Weights of a small GPT-style language model, trained from scratch on English Wikipedia: 188M tokens.
MLP neurons of a small language model. Each row is named by its layer, matrix (gate and up: input weights; down: output weights) and neuron, and shows model dimensions 32-159. Each number is 50 + 12 x the weight over its row's rms, rounded and kept within 0 to 99. A neuron's up and down rows have the sign that makes its largest values positive.
Before each neuron's rows, "fires after" lists the tokens most often just before its 100 highest values on Wikipedia text that the model never trained on; "fires on" lists the tokens most often at its 100 highest values on Wikipedia text that the model never trained on.

fires after: "n", " an", "ul", " A", " M", " N"
fires on: "am", "t", "ation", "mer", "s", "ur"
L6.gate167:28 39 61 38 60 53 70 70 44 40 57 52 40 47 57 56 65 55 50 75 47 47 64 45 45 69 48 30 62 38 41 54 41 46 43 55 61 43 60 57 52 54 52 63 48 59 51 53 40 50 39 67 58 68 54 32 20 56 45 43 72 57 45 55 45 55 48 56 37 49 69 61 36 46 63 38 53 50 41 68 65 70 55 45 39 50 65 38 41 42 41 55 45 47 81 45 43 41 63 39 52 50 52 33 53 50 61 50 55 44 72 67 29 53 41 61 44 58 41 40 32 51 76 44 42 56 49 68
L6.up167:50 32 70 74 64 63 57 43 40 29 33 26 54 59 40 44 60 37 50 46 45 40 69 41 53 63 38 36 50 53 49 54 43 37 37 72 42 66 55 55 74 62 49 54 58 70 50 56 53 65 71 68 58 39 43 56 35 28 31 48 58 52 25 63 38 43 43 56 33 66 49 67 40 52 76 37 49 51 22 84 50 75 51 67 57 56 32 65 57 54 41 70 48 25 51 50 51 62 58 33 43 49 46 47 54 44 36 43 65 36 58 66 36 47 57 53 25 51 52 29 49 46 63 65 69 48 27 33
L6.down167:54 51 61 44 35 48 51 42 67 46 58 63 49 23 36 67 57 49 35 46 53 59 48 40 24 58 55 52 50 21 58 48 52 43 43 41 63 49 27 42 47 71 45 53 69 56 61 49 73 44 61 50 27 22 40 49 42 42 55 21 54 68 35 64 35 53 66 40 57 58 60 58 45 51 42 64 52 53 65 53 43 51 41 34 51 45 53 32 58 40 87 33 48 31 59 45 36 59 59 56 42 48 38 52 57 40 82 54 51 75 54 49 47 57 38 49 63 60 36 52 48 69 49 48 83 44 48 72

fires after: "ay", "iv", "id", "o", " g", "l"
fires on: "ed", "ing", "e", "p", "k", "es"
L4.gate311:45 74 62 54 38 32 61 52 38 36 36 48 35 39 41 61 65 42 58 29 52 77 60 46 42 62 57 55 40 35 40 50 57 77 46 44 72 55 52 47 58 59 42 38 44 42 55 40 47 65 46 59 35 54 65 21 35 41 73 58 40 40 55 66 69 35 61 43 46 55 52 61 45 62 53 52 48 57 56 57 60 14 40 61 50 44 47 40 54 68 35 43 48 44 39 51 44 59 43 42 62 61 47 60 46 57 68 39 65 55 31 44 61 61 58 58 49 71 68 53 51 62 49 20 32 58 47 44
L4.up311:51 52 48 49 52 42 67 40 17 33 62 71 43 59 52 44 64 39 33 43 69 46 55 50 52 37 57 46 38 32 23 53 66 48 48 60 58 55 51 36 57 45 62 37 26 39 40 54 47 35 60 35 67 56 77 51 53 71 74 44 75 41 53 25 45 44 38 49 53 45 32 36 66 59 47 86 36 70 43 50 51 43 42 21 52 52 55 24 45 59 67 29 50 46 46 67 68 44 55 31 39 36 57 59 51 40 55 42 46 60 22 53 45 45 55 53 40 51 38 51 61 29 29 65 49 45 32 61
L4.down311:55 64 62 70 40 46 52 37 44 58 46 75 59 51 54 57 75 51 55 20 47 44 48 65 52 63 71 37 36 46 44 43 66 51 37 60 49 47 41 64 41 50 39 56 59 68 46 55 63 37 44 52 62 54 48 51 40 55 40 59 43 65 66 51 60 65 54 48 52 58 43 36 61 69 53 49 47 42 75 45 69 73 68 55 71 54 46 55 71 44 59 58 66 35 40 61 64 51 75 41 69 55 46 57 33 29 63 64 34 22 79 60 51 41 59 40 48 34 49 55 41 51 28 42 57 53 52 57

fires after: " de", "e", " le", " b", " st", "b"
fires on: "v", "and", "um", "at", "ation", "ect"
L6.gate232:46 55 34 41 50 50 37 37 39 26 47 58 37 40 46 43 58 43 57 52 62 49 60 48 37 58 62 55 45 60 54 41 56 56 43 35 66 39 60 33 54 73 58 41 42 44 54 49 55 58 57 39 38 67 64 20 62 43 56 61 35 43 62 40 58 66 39 51 50 51 64 57 56 64 54 35 48 76 57 44 66 39 56 46 62 68 59 62 53 33 47 57 30 35 50 50 44 75 54 66 68 29 65 57 59 45 51 29 41 48 73 57 43 57 50 25 33 50 61 65 67 67 40 53 52 59 64 33
L6.up232:62 56 61 55 37 47 69 55 51 56 65 40 38 56 40 34 58 27 62 50 67 60 42 31 41 62 48 43 55 52 75 61 39 37 58 61 51 50 69 38 64 68 47 42 54 68 40 48 47 57 73 42 58 67 75 40 62 73 46 57 43 49 46 57 29 56 44 43 39 64 52 72 54 45 54 51 66 35 65 35 47 75 47 41 57 52 45 64 29 37 38 64 38 39 65 56 66 56 68 59 80 46 63 42 43 61 06 56 30 41 54 50 36 25 56 38 63 38 44 50 43 65 33 69 51 32 47 55
L6.down232:40 37 49 48 47 33 58 45 58 34 57 51 45 45 58 36 54 63 36 46 51 61 49 72 50 46 58 48 59 56 25 36 62 56 44 52 50 58 30 69 64 54 48 54 55 37 33 54 42 45 44 42 36 59 40 88 61 50 50 17 48 43 31 29 10 48 39 47 39 71 55 55 50 50 41 56 55 57 34 78 63 46 66 62 37 37 52 50 59 39 64 36 74 44 55 46 55 55 31 44 38 62 30 47 31 47 75 37 60 65 48 40 38 35 32 54 28 58 44 59 60 51 42 47 37 30 55 45

fires after: "ed", "en", "r", "or", "f"
fires on: " by", "e", "f", "c", "er", "iv"
L6.gate46:47 27 37 50 49 43 50 72 35 68 40 26 70 68 58 45 35 45 52 54 39 54 41 38 57 59 45 54 42 39 40 80 51 55 49 48 44 43 63 39 54 71 88 46 45 53 46 67 46 58 38 61 66 42 35 46 70 46 46 44 47 53 66 22 38 38 57 63 79 31 42 53 36 44 63 45 61 44 49 47 44 56 58 63 59 57 42 34 59 59 36 52 38 44 43 67 41 62 71 47 71 42 58 48 67 45 41 47 58 33 45 70 49 50 67 61 33 54 25 53 50 17 53 62 51 69 41 49
L6.up46:36 53 48 49 50 71 64 73 70 47 48 49 56 33 37 42 42 54 65 61 31 47 74 48 40 72 51 49 31 50 55 60 63 63 56 57 50 48 35 29 50 46 69 50 44 41 49 60 50 19 66 41 45 61 39 54 70 56 43 60 44 53 37 43 31 40 62 54 60 49 52 71 41 46 69 46 59 48 38 58 50 45 57 61 69 69 47 39 62 62 44 23 40 47 57 62 53 69 42 67 51 56 47 37 52 55 31 55 61 60 57 52 51 29 53 53 52 68 56 68 43 48 51 53 74 48 48 36
L6.down46:34 24 45 56 45 52 61 44 54 53 51 70 40 64 24 53 49 52 51 65 41 34 56 50 60 42 52 38 41 56 42 51 53 52 45 67 45 42 32 38 82 38 41 47 50 43 49 60 47 52 67 80 52 45 68 35 27 37 52 41 39 30 46 50 55 58 43 67 50 43 35 54 37 75 43 65 58 38 48 39 47 56 49 44 39 42 61 39 31 45 68 51 61 14 47 21 49 38 59 62 59 65 41 39 57 44 40 72 40 49 38 67 50 66 34 34 49 45 56 63 66 44 60 35 32 20 49 72

fires after: "st", "m", " it", "ro", "p", "el"
fires on: "s", "r", "it", "b", "is", "t"
L4.gate404:61 38 37 88 64 51 54 61 53 50 42 39 41 52 23 50 69 48 49 40 75 62 58 60 50 55 26 68 58 57 66 44 42 43 42 57 63 49 48 59 48 64 50 31 68 83 34 46 38 56 51 48 50 49 50 60 28 63 52 54 55 49 47 61 36 44 32 59 65 63 51 55 48 54 67 49 34 66 25 70 41 48 50 60 50 52 55 36 32 55 41 44 52 40 47 34 39 54 39 53 59 68 58 35 59 30 70 37 53 62 29 46 48 56 55 51 46 47 38 59 46 40 43 53 51 66 60 68
L4.up404:45 43 65 65 67 73 65 62 44 60 53 67 50 54 53 52 87 49 45 53 63 64 34 67 35 59 53 63 34 43 58 59 54 41 69 67 28 47 28 61 35 45 44 44 43 64 49 62 64 57 47 64 33 56 40 56 56 62 20 51 41 36 19 46 46 48 44 52 43 55 52 41 55 30 50 50 30 39 64 58 59 54 60 30 75 42 52 57 33 54 51 27 37 45 70 61 69 59 47 63 45 54 50 54 61 57 49 61 45 52 46 74 69 37 40 51 37 47 57 42 54 52 74 46 70 54 36 42
L4.down404:43 27 56 38 52 28 35 50 40 55 49 33 38 39 66 69 36 41 45 67 51 67 57 53 43 59 58 36 61 60 41 48 62 38 50 57 44 53 55 58 50 62 59 48 45 41 60 32 43 51 47 46 64 42 60 85 65 50 38 86 51 51 42 46 63 45 59 28 53 41 38 59 34 49 52 63 38 50 50 55 47 42 56 65 52 53 32 42 24 49 42 47 49 40 64 40 55 51 43 48 61 20 46 42 66 66 56 55 45 68 56 56 55 68 31 38 57 45 44 42 50 45 48 56 48 83 55 49

fires after: "ri", "i", " o", " al", "em", "ro"
fires on: "b", "h", "r"
L4.gate508:53 53 39 44 66 55 42 55 02 45 44 50 54 53 45 55 50 34 47 38 47 23 64 49 60 80 55 72 69 68 43 60 51 51 54 43 68 39 64 50 48 46 42 35 31 61 51 44 65 49 62 56 46 35 56 62 55 49 55 64 40 49 45 40 44 43 45 37 60 37 39 37 60 53 40 48 57 53 37 46 53 40 62 58 45 63 51 75 52 62 59 61 25 53 41 34 33 45 45 32 53 48 80 57 44 32 55 18 50 36 61 46 63 46 58 44 58 43 45 63 67 54 60 62 53 47 70 64
L4.up508:54 54 51 47 48 47 25 60 54 59 50 56 27 65 56 42 54 67 42 47 55 67 45 50 81 65 60 49 36 59 42 28 69 45 58 50 49 49 53 61 32 49 36 39 47 43 45 50 32 46 37 62 40 61 44 35 36 54 62 44 38 26 38 61 60 32 29 46 55 57 78 62 50 65 52 52 49 39 30 44 48 33 64 46 56 55 60 25 44 33 48 58 39 51 64 39 37 62 44 66 71 74 50 47 53 35 51 52 65 33 58 49 47 51 42 47 33 39 70 71 40 64 47 49 40 70 51 62
L4.down508:54 47 56 45 58 60 52 62 69 39 43 48 39 59 45 57 71 33 50 48 60 54 60 62 53 38 75 70 49 45 56 46 47 68 51 52 45 59 29 51 28 41 51 57 55 42 35 45 62 46 47 71 36 30 45 99 42 66 50 77 44 47 57 51 44 48 59 28 43 42 54 43 51 47 51 54 38 47 44 46 39 30 54 67 69 58 39 42 49 58 46 46 54 47 17 37 46 51 32 40 56 32 62 42 64 22 50 47 55 45 63 43 35 46 30 51 74 62 48 60 52 75 57 53 46 51 43 57

fires after: "l", " al", "p", "d", "o", "ac"
fires on: "l", "en", "h", "on", "ell"
L6.gate233:44 50 58 45 67 49 45 76 51 55 55 41 61 43 64 51 26 42 76 34 54 42 48 53 45 66 35 71 62 61 46 40 60 33 48 37 63 30 67 43 43 64 62 69 47 48 49 30 46 45 39 46 63 36 66 37 37 45 73 51 34 68 56 55 33 64 54 72 45 58 68 42 38 59 51 34 47 38 60 56 38 68 50 45 68 34 45 57 54 61 46 54 63 65 50 50 49 38 35 65 55 45 65 49 47 83 49 45 54 66 61 59 39 57 35 36 50 38 48 68 41 47 44 47 56 70 43 58
L6.up233:45 51 44 25 44 38 51 59 37 51 40 59 53 37 48 47 48 47 54 52 43 53 37 48 51 78 49 30 38 41 48 53 43 49 58 58 25 60 45 47 49 42 48 37 60 37 39 35 62 61 62 67 40 39 45 48 41 71 49 51 42 54 64 49 65 40 51 38 65 50 51 44 57 56 64 40 27 34 46 52 59 41 48 65 39 50 60 43 61 45 46 26 38 53 39 40 50 32 54 78 47 62 66 37 63 38 43 43 75 41 62 58 37 56 34 68 42 60 45 44 25 69 45 27 60 53 62 71
L6.down233:54 73 50 59 37 50 43 51 66 69 26 55 57 48 70 61 36 49 46 28 49 61 46 29 63 66 58 72 52 37 56 38 51 60 54 68 40 39 45 46 57 37 52 45 50 47 49 61 45 36 51 25 47 60 36 51 46 44 32 26 53 57 48 69 34 50 64 53 33 53 33 55 69 69 54 45 27 34 42 39 53 49 49 68 56 53 49 48 49 47 50 65 17 35 59 58 29 57 47 54 53 52 55 70 49 80 59 53 56 44 40 68 42 43 46 61 46 47 32 36 38 39 53 53 39 47 55 35

fires after: "o", "ak", "as", " p", "v", "p"
fires on: "s", "in", "k", "ay", "e", "ing"
L4.gate464:46 52 65 53 46 46 60 60 21 39 57 57 35 47 47 59 65 24 50 54 48 63 42 49 35 49 30 74 71 41 46 75 63 55 34 48 38 54 58 32 67 62 43 38 58 82 58 44 46 45 65 40 45 69 46 40 51 76 51 61 47 39 63 36 42 46 54 59 56 61 63 42 41 30 49 54 48 57 59 51 59 39 36 51 43 40 46 46 63 49 38 52 26 63 69 58 61 43 56 60 55 62 43 51 62 38 53 44 38 62 25 38 51 49 59 57 53 61 35 20 48 30 39 39 25 50 39 65
L4.up464:53 57 52 84 44 43 59 50 58 43 48 44 36 51 40 58 69 43 54 39 48 79 50 49 49 57 34 70 63 46 53 62 55 42 56 74 52 46 45 43 62 50 49 74 30 67 48 65 54 50 48 42 35 41 70 43 40 52 61 53 76 35 34 46 62 39 57 58 65 69 32 65 26 37 60 26 44 73 50 50 30 54 48 72 51 52 30 34 63 47 45 49 43 73 69 34 51 69 45 42 41 53 47 46 55 35 55 53 54 62 80 77 53 59 48 33 50 57 56 24 50 36 39 34 64 46 36 53
L4.down464:51 63 78 61 43 42 52 36 42 54 39 42 45 34 48 47 74 40 47 30 38 62 50 47 65 53 63 56 60 55 56 48 67 38 53 60 35 35 53 54 47 31 68 51 58 66 34 33 47 51 57 48 54 53 50 21 32 77 30 70 59 69 57 53 56 49 42 69 68 77 65 52 53 60 35 60 51 41 54 65 47 47 49 32 46 53 69 58 41 51 56 49 45 39 44 50 53 33 41 45 60 54 57 43 36 57 70 69 67 48 55 31 65 43 45 55 58 37 33 46 40 50 50 58 47 40 55 69

fires after: "g", "p", "l", "ul", "t", "at"
fires on: "ation", "o", "l", "t", "am", "re"
L6.gate330:34 36 61 64 59 50 41 48 47 40 43 54 28 30 43 61 53 50 51 52 41 52 47 64 58 71 48 52 60 56 24 48 58 29 35 59 72 58 47 63 55 56 31 60 40 43 57 37 44 43 59 45 69 57 32 45 67 52 52 64 32 53 55 46 34 70 44 49 47 56 61 49 39 65 64 69 45 40 48 47 63 29 40 61 47 43 47 47 41 44 68 39 38 45 90 49 48 76 46 50 64 35 77 51 43 53 40 61 40 27 39 31 58 59 57 42 44 41 69 41 30 49 78 31 38 63 50 57
L6.up330:60 55 51 44 52 41 52 38 48 45 22 45 64 57 57 60 47 37 64 51 52 46 45 55 36 58 32 43 53 32 49 48 45 62 35 40 56 38 60 56 63 73 44 46 41 63 20 46 64 57 53 49 59 42 34 59 41 75 65 53 45 52 55 57 34 59 71 51 39 61 49 74 42 49 36 72 59 41 51 63 54 49 56 44 51 49 25 60 35 55 66 57 52 26 58 37 51 62 67 47 71 53 52 47 69 57 37 58 62 58 54 74 42 66 48 67 41 54 72 39 43 40 47 46 48 39 48 41
L6.down330:59 96 40 31 35 52 65 47 54 47 46 77 59 43 45 50 72 46 66 52 67 44 58 27 37 57 20 53 38 42 77 47 42 64 40 25 17 64 40 62 64 45 45 41 60 40 45 42 34 47 45 52 55 53 33 56 35 43 27 39 43 60 41 36 39 48 60 31 50 50 37 48 54 51 33 39 48 45 34 48 53 68 71 37 58 41 47 35 61 58 48 52 63 60 29 40 51 32 42 36 54 39 35 39 58 67 45 50 66 43 70 44 54 50 82 43 47 34 39 45 30 48 53 51 63 65 53 41

fires after: "e", "b", "in", "a", "o", " b"
fires on: "s", "at", "it", "od", "il", "id"
L6.gate277:50 50 48 48 70 62 54 54 39 39 32 48 41 34 42 53 59 39 64 59 44 47 40 55 35 49 43 34 54 80 53 38 46 40 44 38 59 33 34 54 65 69 55 52 53 57 46 56 36 51 49 43 56 67 40 46 59 57 36 50 30 54 52 35 43 47 45 51 58 64 62 43 50 45 83 31 40 54 54 62 57 55 34 43 56 47 75 49 47 55 47 51 41 32 52 49 62 40 66 70 66 80 61 61 64 46 50 39 30 23 60 63 53 55 38 50 46 47 58 57 42 33 46 52 52 58 70 44
L6.up277:31 49 59 59 39 38 52 57 53 36 59 44 53 65 51 68 69 37 53 55 56 56 53 54 46 55 45 67 44 63 53 41 47 45 42 44 38 37 58 52 61 49 68 59 68 66 64 48 35 37 46 62 50 59 55 39 39 46 35 50 59 35 54 47 55 37 49 54 59 59 43 08 36 31 65 35 22 36 49 55 38 76 46 36 29 63 53 39 71 49 54 63 71 42 61 69 39 60 53 54 46 48 43 56 75 41 29 52 53 34 63 61 51 58 39 45 49 75 42 33 58 53 48 54 44 44 38 52
L6.down277:70 54 66 44 46 35 41 24 28 43 39 57 49 54 54 60 45 35 52 48 52 55 49 58 38 61 56 48 61 55 42 49 42 74 33 68 64 47 81 39 46 77 35 51 51 60 51 50 30 45 61 37 27 37 49 57 30 54 38 02 54 39 36 56 40 50 58 47 50 55 57 48 36 44 55 47 50 58 47 50 60 39 73 60 51 79 34 72 45 59 50 40 36 61 54 44 61 39 53 51 33 35 35 34 52 29 59 32 62 65 55 61 68 63 51 56 47 43 62 62 39 61 41 61 59 71 46 57

fires after: "le", "i", "er", "g", "e", "y"
fires on: "t", "n", "l", "u", "ic"
L4.gate391:90 18 38 42 60 54 65 43 45 64 40 34 60 67 27 39 60 47 36 48 54 28 62 31 41 47 59 57 66 57 40 51 62 47 52 57 77 25 76 19 58 64 55 52 54 78 42 44 35 54 38 53 51 45 41 37 49 46 51 71 47 36 47 50 55 66 55 43 28 44 37 56 35 66 40 40 65 47 22 59 49 55 62 56 59 28 47 46 36 46 49 50 24 51 58 62 24 45 74 59 60 54 51 71 55 59 34 47 46 49 52 37 46 36 54 48 74 31 56 48 54 57 39 49 53 39 34 37
L4.up391:55 74 48 54 71 55 41 47 40 47 51 60 36 38 49 63 45 45 34 41 56 70 52 46 41 41 32 39 56 52 37 63 30 64 69 54 23 44 61 50 46 44 48 53 41 58 47 50 54 35 56 62 49 51 58 45 61 54 77 51 51 48 52 57 62 48 47 29 33 61 67 26 44 56 27 46 54 52 49 39 54 52 60 55 60 38 58 49 51 56 67 51 41 61 47 49 36 38 39 60 63 31 59 71 48 41 80 24 73 37 25 09 61 74 67 36 61 36 47 48 52 46 56 42 54 49 42 43
L4.down391:51 40 42 65 34 61 48 58 46 44 49 51 65 54 53 77 41 62 30 52 48 39 43 51 43 61 49 42 56 64 51 31 50 52 25 47 47 38 66 41 49 46 40 50 40 37 40 45 44 37 62 60 55 60 37 37 42 43 58 72 59 40 61 66 57 51 52 49 39 59 47 38 47 47 48 56 48 53 45 39 55 46 46 48 66 50 56 32 24 41 68 48 33 65 53 26 32 23 36 66 32 76 53 52 52 45 49 57 67 67 54 63 48 53 47 42 53 59 47 79 38 36 44 27 46 45 45 46

fires after: " h", " wh", " w", "el", " he"
fires on: "im", "i", "on", "f", "r", "ld"
L4.gate222:48 38 41 30 45 46 44 59 58 40 35 50 26 27 63 46 35 34 35 51 36 61 42 65 40 39 71 51 47 43 52 50 52 55 55 34 58 51 59 61 44 43 54 23 40 51 50 45 41 38 40 41 36 53 39 65 71 39 55 45 54 32 50 58 44 53 52 47 46 64 57 43 50 76 41 53 34 50 54 55 55 50 46 65 56 59 56 45 50 64 59 60 26 56 66 50 33 50 44 65 61 59 40 35 56 41 53 48 58 28 45 40 42 48 44 46 37 41 51 40 27 02 48 47 35 56 61 64
L4.up222:45 63 65 58 53 44 57 55 37 60 74 59 26 45 47 56 81 60 67 56 59 62 50 52 33 46 62 46 49 51 37 46 61 60 68 48 52 67 35 61 52 37 66 30 57 64 68 60 42 66 70 36 72 46 47 41 46 58 53 51 57 52 31 66 50 43 40 44 52 46 56 50 62 44 51 77 44 62 29 48 41 26 48 37 45 60 77 78 35 50 35 29 59 63 52 60 59 43 54 73 73 52 52 46 50 43 90 35 57 36 62 54 58 53 46 53 62 37 55 75 52 52 48 58 60 60 69 61
L4.down222:52 61 44 58 53 50 32 57 66 47 38 27 53 51 53 39 51 56 57 42 40 38 66 56 70 33 71 57 59 31 42 50 32 39 50 55 62 58 48 42 75 53 37 36 32 55 55 58 47 41 37 42 60 44 62 70 56 66 57 08 46 42 45 45 59 50 50 61 47 52 62 32 68 39 51 62 47 57 71 53 43 29 47 68 43 38 38 65 46 44 69 29 39 58 86 53 43 66 47 42 60 38 57 55 55 37 44 60 41 32 40 34 25 67 54 60 59 56 51 49 55 40 46 59 44 63 57 43

fires after: " in", "ran", "t", "an", "in", "ub"
fires on: "s", "st", "f", "d", "se", "end"
L4.gate216:54 30 56 57 44 10 23 32 64 60 24 42 34 42 36 51 60 49 81 37 42 64 38 33 56 72 31 54 42 27 66 54 65 43 66 59 45 79 40 69 48 56 46 60 41 63 68 51 33 44 61 46 64 55 63 54 41 36 47 49 43 42 42 56 37 62 57 47 46 51 50 72 25 37 55 43 62 66 42 55 53 43 55 49 56 61 50 41 57 62 41 68 33 41 68 37 56 53 63 41 55 49 67 39 54 60 63 56 49 68 71 33 55 57 61 21 42 65 40 55 59 42 39 51 22 43 45 41
L4.up216:50 54 51 65 30 42 33 54 72 55 46 72 43 51 57 65 62 45 53 73 29 49 42 61 68 56 31 32 70 48 50 38 69 40 52 23 51 59 64 54 59 36 63 65 53 58 52 56 43 34 22 30 47 51 46 68 41 50 53 67 59 51 38 45 36 65 54 82 56 48 21 32 52 36 52 66 43 39 49 47 24 55 43 56 56 68 44 51 37 56 53 53 46 40 40 41 71 50 27 44 48 62 50 47 39 54 64 63 29 44 52 27 49 55 38 53 51 57 65 47 47 36 43 63 47 44 62 53
L4.down216:36 31 45 39 37 36 54 34 57 51 52 45 71 56 38 58 35 66 62 21 37 44 48 35 64 32 38 47 60 50 58 46 51 44 54 29 56 39 57 56 45 53 69 57 56 38 35 56 41 48 36 39 47 64 62 40 45 26 66 47 61 48 50 64 35 35 37 70 56 48 52 60 46 32 62 60 51 46 62 58 45 35 45 55 42 62 46 50 46 31 45 42 34 59 22 43 59 46 50 36 67 63 44 31 47 33 32 44 73 62 42 59 53 82 51 55 63 60 55 33 53 42 56 68 44 58 56 46

fires after: "en", "i", "le", "om", "op", "ec"
fires on: "re", "t", "le", "ies", "us", "n"
L4.gate336:57 57 36 40 54 37 68 53 38 67 50 17 45 46 65 64 30 49 32 42 51 46 56 27 22 55 55 61 41 58 35 50 56 43 53 53 66 37 43 33 57 72 48 58 36 44 50 50 67 59 42 33 46 43 68 57 50 64 56 51 44 28 69 36 60 66 48 40 44 46 31 44 45 53 53 43 49 56 58 43 46 70 55 51 62 60 63 51 48 65 62 61 28 58 68 52 43 26 45 33 73 54 40 63 53 50 56 32 55 34 28 27 43 48 64 22 31 46 51 32 47 50 65 38 49 43 45 55
L4.up336:42 41 61 67 71 52 45 39 55 46 59 43 55 48 29 41 57 35 59 63 48 44 77 29 52 64 25 41 41 41 40 45 58 33 34 47 68 50 67 54 40 59 50 40 40 50 58 66 65 61 59 78 43 60 48 23 43 52 56 60 53 37 36 55 59 66 49 62 51 01 41 34 23 34 39 58 67 35 46 55 74 58 80 42 33 46 56 47 43 58 48 47 56 51 55 50 52 48 50 50 59 53 49 51 51 57 41 55 51 25 55 45 59 47 56 79 43 39 41 42 44 60 57 35 50 46 50 35
L4.down336:58 24 30 59 63 53 54 34 47 63 61 53 38 68 70 63 43 43 37 63 47 24 51 37 35 35 52 25 40 60 33 44 48 42 46 40 45 36 36 37 74 56 40 52 39 54 71 65 39 45 37 63 39 51 55 73 56 46 57 56 42 45 47 44 48 44 53 45 57 49 64 44 66 50 56 59 86 68 63 53 38 52 32 51 58 48 56 60 58 63 28 58 14 74 69 67 56 53 41 40 56 60 46 58 36 54 60 48 73 57 32 51 46 53 58 62 43 40 59 63 34 49 54 44 79 57 58 55

fires after: "ir", " s", " w", " of", "el", "ain"
fires on: "f", "st", "on", "ed", "ent", "ated"
L4.gate3:55 41 47 49 47 45 56 47 62 51 58 69 66 68 40 30 40 48 47 31 36 67 45 62 49 35 45 49 47 45 80 63 66 39 41 28 16 51 50 45 66 76 53 53 64 69 84 45 27 38 46 39 50 58 46 48 67 57 51 41 80 65 66 62 41 47 40 48 64 44 53 62 51 49 65 63 26 54 42 28 46 46 52 50 54 72 39 56 42 46 48 54 50 50 42 43 36 69 36 29 43 34 58 42 61 44 51 35 61 48 44 47 43 48 51 45 48 29 63 77 51 48 43 49 29 69 32 48
L4.up3:55 48 38 72 41 25 53 25 57 36 39 68 31 46 76 54 47 71 57 55 47 52 45 40 54 40 68 38 43 26 44 45 72 39 52 50 54 53 54 46 46 39 59 17 61 48 47 47 44 49 49 54 60 82 41 40 38 54 57 50 55 55 52 57 34 41 24 58 41 53 61 42 57 52 47 50 38 38 37 55 37 49 56 57 51 46 51 65 62 40 58 20 31 41 43 61 61 77 51 60 65 45 46 48 67 62 87 56 48 45 34 55 53 53 66 49 37 56 68 51 65 45 54 42 47 71 50 63
L4.down3:55 40 52 50 69 46 34 26 48 32 47 54 41 54 57 39 65 31 52 51 38 48 42 38 43 90 56 49 31 54 55 45 36 52 31 47 49 44 43 54 39 50 34 75 50 51 56 38 60 54 36 34 60 44 60 57 43 39 47 56 28 48 44 45 68 43 50 60 49 56 45 49 48 52 39 51 55 50 55 58 43 54 48 46 60 33 61 60 73 53 72 37 45 30 43 77 73 71 48 40 36 58 35 48 56 55 66 74 55 57 47 54 31 48 56 51 30 56 53 48 58 47 61 42 51 37 54 61

fires after: "i", "ig", "g", "l", " g", "u"
fires on: "g", "iv", "b", "el", "f"
L4.gate355:51 58 71 41 53 28 50 68 28 48 63 44 56 41 42 64 48 37 40 53 59 40 61 38 48 75 57 58 36 47 41 43 48 60 55 44 50 41 60 54 37 52 51 62 58 47 54 33 55 36 45 51 53 38 48 60 54 58 63 57 55 50 48 49 55 50 57 47 36 24 56 33 53 64 58 63 45 32 45 62 71 19 45 22 66 53 52 88 43 55 49 57 63 44 49 34 50 60 47 39 58 47 39 44 84 54 50 28 55 60 52 62 45 34 59 59 49 46 56 61 28 45 45 30 32 45 60 54
L4.up355:63 61 47 81 22 59 44 55 60 49 48 43 64 60 51 70 40 41 46 53 37 23 65 44 68 68 61 61 60 54 23 52 46 56 39 46 78 48 53 36 56 38 57 51 34 40 61 50 51 49 81 58 61 37 22 42 40 44 51 47 37 60 55 40 49 42 53 69 48 58 39 53 49 45 37 58 46 28 23 52 48 55 53 57 53 68 57 53 65 55 62 53 61 55 51 44 37 31 67 58 71 66 65 54 33 50 56 52 44 60 39 51 42 56 54 51 55 35 37 57 55 34 56 57 68 55 65 49
L4.down355:70 79 64 58 44 46 49 50 66 33 51 45 46 67 59 46 47 37 58 61 46 51 42 73 65 56 52 69 51 67 46 51 52 52 55 58 39 65 47 48 49 28 66 44 62 72 43 49 75 48 70 39 40 47 67 48 47 42 77 62 52 72 35 41 44 54 64 64 58 21 56 36 30 69 59 56 44 44 56 57 48 28 41 65 49 30 40 62 18 80 64 59 50 35 38 54 34 71 63 48 47 34 60 63 57 50 50 56 56 58 53 54 70 29 42 51 40 43 49 50 45 56 50 63 67 41 72 44